config.toml
n_layer = 26
d_model = 160
n_head = 5
n_kv_head = 1
head_dim = 32
d_mlp = 448
vocab_size = 1094
activation = "swiglu"
norm = "rmsnorm"
norm_place = "pre"
norm_eps = 1e-05
positions = "rope"
rope_base = 16100.0
rope_fraction = 1.0
qk_norm = false
attn_scale = 0.177
bias = "none"
tie_embeddings = true
parallel_block = false
init = "uniform"
init_std_qkv = 0.04
init_std_o = 0.00555
init_std_up = 0.04
init_std_down = 0.00332
optimizer = "adamw"
lr = 0.00276
beta1 = 0.9
beta2 = 0.95
weight_decay = 0.022
lr_head = 0.00555
warmup_steps = 523
schedule = "wsd"
decay_fraction = 0.301
decay_shape = "linear"
final_lr_fraction = 0.0
batch_tokens = 32768
seq_len = 256
doc_mask = true
z_loss = 1e-05
train_tokens = 267700000
steps = 8170
dataset = "wikipedia_en"
MLP neurons of a small language model. Each row is named by its layer, matrix (gate and up: input weights) and neuron, and shows model dimensions 0-159. Each number is 128 + 32 x the weight over its row's rms, rounded and kept within 0 to 255. Numbers have three digits each. A neuron's up and down rows have the sign that makes its largest values positive.
After each neuron's rows, "fires in" lists the words (lower case) most often at its 100 highest values on Wikipedia text that the model never trained on; "fires after" lists the tokens most often just before its 100 highest values on Wikipedia text that the model never trained on. A number after a token or word is its count.

L2.gate281:106100087121083134095096149051102151158090138113101085145161094163131144151116120186137137108159120103120102158122124094130138146077121161108171159147146162096145123182134117063139115181135169253102179133080108189119165053119117097104100115144123147119073106148095112157123139104017132161147137102202134135107077091112094160147155174141087121161101153122114154112141185155137162085173110115139114126149111084143106111143089121149100086150107115159136172084148157096118172114148139
L2.up281:143094085121090126168106138107137148142122070096102127123150135113121112112095129130147175114111093115101160180096171104142148121174121113143183146081163098136155142143087132096171196159134156113146097165213160125128078142153148078122162161052172180157127176169105145161126134069143124126094135076119106167050123157188151141114116179187129189127169142130096178135109125127169141207091160064079094157132124117166096073144175110148117149138143106085120078144123136128103122139077172
fires in: "was" 49, "and" 36, "on" 9
fires after: " It" 21, " it" 20, " which" 11, "\"" 4, "," 4, " This" 4

L5.gate83:130122159173107125127110150145121148090100129168080117166110112110148121110130115128205110111082161146140101144089104103097163070068127137089219173084137148122115122121113134115101112130140142066148159164176073144106183108152148149159117140081123129164163149168173175152124120078169166129118080115199121095120172193108126107099183074152137125163145118147095138067112123087069107161092140066056152129116142149152139160101070174097097123124135169150086118056166105101125085116109111
L5.up83:134135179160070110123134180158190137092113166141112149115132142085120106076106161063144152130125137116130106147082075073141166087103120153107176141074112140081068133142097177150101162100109131118176178153143079157163152133122122123117132143083078100168129150152191140124157182129142161132111107111095096088106155123113162130095166122118164107109116093141156105100174156122119077141121166095107148158136100182159210134140132185138085094110176205159066058084142092085094083131165119
fires in: "3" 43, "32" 6, "53" 5, "2013" 5, "34" 4, "2023" 4
fires after: " " 59, "5" 5, "201" 5, "202" 4

L12.gate135:123152100113158099160085055103178103209091114104112133097110075135120091123092063181106179099097163188065150140097119119131149135116158139166108133132113099122137180117141134114100129092124170145145150148131118108124125083114127124128125150107223161103166102208053138120154127154131130106095127121137147089162098082074080145158145104137165120105111135108185138168144124136128105081126135156107174114143157143175145091156144154103165072184084169173055151130177153174105147167077098
L12.up135:123169175144142126119099130151180151086130124133160110140122139106115132198174137136122179105118124166159106074155112114111089154189163149114116147116133097168140132111066103109175106138121186075087080138121190100117091079087130090169164106128109153109140135152160172109177143161145080114123095153135120123139130141143159080099101206187167141041128155098181123104113119137091089132103093144121100166137176112178120155182129157094114070048099184162107196099066155158117120142128131
fires in: "school" 50, "member" 21, "university" 8, "schools" 4, "purchased" 4
fires after: " S" 32, " s" 22, " m" 19, " p" 8

L2.gate145:096119094127078168110074141075127143121110105112115092108128143093180082126088114162148095171127107116155138145146070150147107159054092118103142177115182133119141099128127094136121150092096137191160103129058096168119111057094110098148147154181110091142068070082110108094126159174096182150145118097140154089138106183084142132160099181150142099108157179117098142156108164199048194108102185111108067113118118117102125113156096141132152111160094121110149176110108088088144161117102143
L2.up145:148178093110089129094092181153122092130108055157138127075101157166178107098181145148099124122081114067146178153187142117157124161123184139139138100132168050171118122159188111157131121171144156113130100082170119129096116149096132121163109173124118105153103112177140106129128141135167176176149137146081142132177126123161155100090143157196091157136121163082143184131083154184113138131112114084142093148158213135132155151158118166146083108132171135057164137116059143066130106136139170
fires in: "and" 22, "but" 21, "television" 19, "as" 7, "astele" 4
fires after: "," 22, ")" 15, " T" 12, " t" 12, "\"" 10, " c" 5

L4.gate296:071087174145140123123083096097130167073105152091108103179068161138110128102064135099119105107112127145124117084147104087111147136064133130094096171094164126156107103098087128148111156064184136082090152193145117091148151125070095143116121119166109118150168132118138164098163084129129100089140112097141083087101138122092122141127120126137146128155142114156131067099126161158071130067098171101113136103128153170180138168101101173169175098111145195141091131084153116057150066200059107
L4.up296:103142171130162140132162178108100152111126138080114115102128164114183072068127141134148128124092143144124110129162077109071194138106123127071172133119111202172140129121108086129100142107114126155140189181084092124153134095052115123111091233103116118130131149094117120082123156116113182110180065173117137119140139143141135057171166079179171122104147115095108167066133133162046112133180157106144129110160149156143182147123124179120148065123130156103150134088174077149132142138137123
fires in: "3" 28, "house" 12, "1993" 9, "2013" 6, "2023" 4
fires after: " " 31, "199" 9, " h" 7, " H" 6, "201" 6, " (" 6

L19.gate14:126116123146126125106136113061143201169140115129161057133177154169110095148138110149081137089112121079155110178146118157128124120160092086089140113115157082188186160143110076140104102115142151161056117104135171129085163083107178127133048138204082155139102090124112116100115124184093160144083118079159143166176140116129141144134100111197177136103107227115121176121121145117125168125156132111122086147079100155115163115097130144105105097117125175152114200142149133069154143164098118
L19.up14:116123089134131071152152061148096131126162167110126136146110134167151183132145128145090132142152168102145158146134124101135099146084144142163175173143170167095163117159155170153125180091170154134094145128097177108083105100151064146177137118163141074161167116135151160158080035189136098112070115059106136174164084129150188092126100158091147139103104152097134152152093143093205107069154088117109112171145099159128110117079196154094113068137126086140105133128140160135157150119080162
fires in: "the" 86, "they" 6, "there" 4
fires after: "." 57, ".\n\n" 29, ")." 4, "===\n" 4

L15.gate321:138089084136130161142130100142136130139117164126145117098074096144134142115161137175078154092051142099102090173190147138096099074090142117112147176129123165167162138152147103117123140173178083131125140155120141063118145189172158106139130177173122103090138114135186127100136106200121107105100085085092162179084114147117151152078117026155133174074116121131126129094119145127119164120122140097090125160128134155119172102073125201123125063139062086114052166104146156102144147169102153
L15.up321:117137088162131111125122153097074146170109108139111100134163082222122099108190122132172045189116147141122096174148091131072104176078117117121084143144144136140115113155117171123121156152169156178109140099090193103159116070136140115124071119169140135153131123086123085152105128131114114160129115067174157120102096090104114148112149136119161106092109191083162225077076126111099134104140097127118106125118084120134089153136126184158124124141116090164096194155162184116154131180110061
fires in: "the" 79, "there" 6
fires after: ".\n\n" 26, "==\n" 11, " \"" 8, "\n\n" 7, "==\n\n" 6

L6.gate410:122092168124116098164137100139142108198084140088152151160132079100130166148155099153083156141122096108117148177137100090128132151129134123086171152097099109073132085113136152073135105160140097104173163120132113123072110101114122173146139086173129142064110059120190138137160115145105134132081074092098137102123072187113102100165165137127145136137106189091115089190159130089165104113113157162050157088114117095183104167158148140109215102173146112118102180137117169221130129107119155
L6.up410:127120165162113067174195129185133121171078194075117174165160094130071156173140108162091171168087073117135122122149115114119123161129151137137155118089104059067111094117094091124102109163171088125103130114098197163114075109138093176137137122125122140075070067146139121106153128174152078139086118135159104084115088141153134090159055118123151110169136119057124087206109153107126123086118187146092168115130111089142095123141141156130143100109145164122133139128072156162108133120129175
fires in: "school" 32, "scholarships" 5, "interview" 5, "township" 4, "membership" 4, "schools" 4
fires after: "s" 21, " S" 20, " s" 18, "ers" 10, "v" 8, "ations" 4

L8.gate264:125159116068141168134133108136137155090098156095166142157170150127128147126110060138128060171070157121169120196147139115163156130136108118174155145190133116090185126149126109225103132135148139091121127167104138154154113159055158087113083116145083107164096155150099105148144083176182143168190120087128152145115065084164133133176147125117099142163121077075202147137133099106123116178134124164131113078043166135167147120134167171128195102137117093131130144110132133103157115094117092
L8.up264:137197136105152150113192151192145142076123115071140120143140141135158200102125107144131105191066135114155072180139121100174123136125182174147122124151139145103126153146160112152144149099109067089160145102132118134148152085078187083097114069127147118213157174161098164121141088158148170139176120078106127155121089071144113152153144112121116169139118100200096147178173080163153116134129109135136126081102143080141113124125152129156159143097183145133124141101168162115135104145080027
fires in: "released" 27, "based" 17, "died" 16, "date" 6, "purchased" 6, "born" 4
fires after: " rele" 27, " d" 13, " b" 12, " D" 9, "urch" 6

L2.gate141:157139124120184065135184112153118133178133042142108122100123115141157155162156074178145153100110075085166169162095104101153135135140163098138126151142151121206162159117098078167115138145115133132147123094134126129127088086107106123153110192185148145147169102159126159065108053126177134122183147065122121142143164133138136145145116169159138148073132213152157133078101147146191143139134081124147125129131117122124146150156123187199128124145082198120085131080150124037123146136138116
L2.up141:146195126126130138116114095068095129082185124103151099095147091119135058141133116093104136144164101083140130169151132110142176088200122097086136166091133029102102171153155133092123091123199118152165151147130135159105095102160112154133100130169139091169094153117088132120122132143107048127156110129136112141122167106148121131182059148124156098111098159087138171107059188164084141069102122097183114194090107160117134116135131194108175125186140110101099162108087143135147153103096156
fires in: "the" 38, "numerous" 8, "s" 5, "sousa" 4, "houses" 4
fires after: "\n\n" 15, "er" 10, "==\n" 9, " h" 9, "==\n\n" 7, "e" 6

L3.gate275:191154142156154109113146089127153148140170176090109137128119129136097159135128093076137162156100134112144078105163080114119113137147155134090156166128167126145149116156115105111154139121161154113175118122166154075099097079173181150096102115081146164144107061118156154075150129132169096162081097143121134096148145124144132108126104071222179086098111127091241114122121131202120101115128187122142139140134173183160190162152152171097153099117070169129149128063086135140111106186104092
L3.up275:125084125127146145175148083142152101089094158132161118199152149100136067121120094126161156137092083112067141092138120119197199126172163112109099130150102105100125155148107117106174115070145080177146173108149150156134112049124115117096094169169175095106153102111149175127188139098093152123115119125138179102122077160129122111106122121175150177117149055079117141119102113117158137070091154184108089083185166133089080144147061111132134091100099082135097182144129195161137128109113126
fires in: "school" 50, "house" 25, "university" 5, "schools" 4, "household" 4
fires after: " S" 32, " s" 22, " H" 18, " h" 14

L6.gate223:118164097111122114144109033134092173093123120108157094131157142104080137140116071135119124164087135083139095190124133113116113146098116147120155166131127081151145126149113118145121105112118104040183170142165094135136124183083207116201079083184166110116142172133070075170114133135106117199180135095104113139123095174164128104125158099046148172126121099104144152148122069141132153133139089092093112092101100138122112168158154122120097137113175128116182116107140131141156150121090026
L6.up223:111156180131173171159182130185099172088169099127129119165136146160129086148111104153143127218100161116151153217130174096150100124190147145094079120170160143112166088145172094159141122115150097100095105143158149197128140093072145082108117131147087136158125122124151143095129090165059085098117060078119124140115131112146128112146140130076144187171129093139148177109115068113185154104110088119196084081101094146119136165161128121152119106077135141107130115139113157079141169119084086
fires in: "released" 27, "based" 17, "established" 13, "published" 7, "purchased" 6
fires after: " rele" 27, "l" 14, " b" 12, "ubl" 8, "urch" 6

L11.gate193:144156184117141137139160122187102138099123106074148097162140116144164130192077095114068110170077153110144103138101128092173143128153152133121136149145134156083192025154094044137110153139117104132064123155108120146144085096090131102131150142144108137135163137119118113104125087166117102108170094068122128127119065130120154123154166117080206144107131073105148170158138077150149148119099150087168145111121078185172136157126182101090164134085153120111125169143117171187177120073068119
L11.up193:151175153159131127167173090150108146090124143102162107088169111131172086134144098121028137171107125166125100139147129124110141116090172176103121126151142100078145115080123076116094127171122080141108119140124149157177111135110126104129127190177148140158174148078078080161131117145138071167156090096111113160107064163142124089144165110122175131121088073116121122109128045178139128109100094092115104091158085184125129129154165127069139113079142153073146153154160158158169095069039112
fires in: "released" 14, "died" 12, "established" 12, "published" 7, "studied" 5, "allied" 5
fires after: "l" 19, "if" 14, " rele" 14, " d" 12, "ubl" 8, " stud" 5

L2.gate81:097106122157220153092177110117123120109165169193118107129168099101165104152147118186151133089120180143121141108127127134079121137098095133149145138160166171073187127165119085097167092171104128102152098131099061187116101024132110113092112127138140081185110113098139146113098103110060108135174120118172067067181138170094110120088154211127183094164084148129170151150158132136164122121175121077161138106134149131151126123120169098092142106152134133161135120085166125135140153145120163
L2.up81:147156094127096091145140119104159086176149143090119155157116117121107184126115148104075162100097086113169075133106161132127141108136118125118163187160142133158138193161155139129097073112125150107181092142170137107165113094124165103145160157142155155126103189120176123132131103109150157103112138176150125064163205118164136177106020138143132222119109215094135107152105149157181117162093057100101183101112139181149174121109150146160125104113167118134101117127120127128099138106054098
fires in: "was" 28, "international" 28, "on" 19, "also" 4
fires after: " in" 18, " it" 15, " In" 9, "In" 7, "at" 6, "ed" 5

L3.gate204:091119165101140131136123123138084177147122077118096153131137082113065119086138145151064114096097086163097137114140099056169133165071124072081110186103147150148108139099072133155116179125124099120118120162172197175118146128139123133060105104089152084175157178117106150129143141162096170091172105136168115079100152142108160104190173132155155112114188078085109127085116146131070100163107202087173168098113135176130166127165110169133146142126129139106093116082109111115106107173085080
L3.up204:125151165138110128162167132171107151162122089109126180127121050120076116118145174129116111077126065149097078114181067108143116111082171145082108145097165139162087135123115166153122170151108114122125133171149169163128126110134166112038123163113160094161182175105136143139136148127103149084177080152171094062098147136145146097164165114145184097103171085068098151081120105164073079138107174134150169122125119172117169128174132144164113142091112109104112106052115117149106105192135073
fires in: "4" 38, "47" 6, "1994" 6, "46" 4, "49" 4, "2014" 4
fires after: " " 51, ":" 6, "199" 6, " (" 4, "201" 4

L5.gate385:067075136100159116139133132111151068157096105105100142162135097121179133132183091101168147160086105108157191140074067083118104155112149096105150167128114126158108143093061113142107117104112121120166113207160121123091119102175104175155114127105142133149151073155116170136074127120157075113119047132093151080123103150097091120139164106182143088127101154098167157162128112104082111131113136130107142113122140167211146189133168113101162123188159145139152160077102142194148068115060159
L5.up385:075161090178131126107157131098188135092127124100183149118140105130122140178087094095188149124154084123127153110077125102089122133113108101125119156156137150135160234159102158143129096128113128142119164143158158198108063051137132137206097179101203137111107078136111210112104173133128115114157097154149166147120147100147139090089077166107175084136107099119179147173125141073084126110114133079172111147151163134149117071084120126073123129101171138145160088150122160167112126132134090
fires in: "school" 50, "public" 19, "league" 8, "published" 6, "university" 4, "schools" 4
fires after: " S" 32, " p" 22, " s" 22, " P" 6, " Le" 6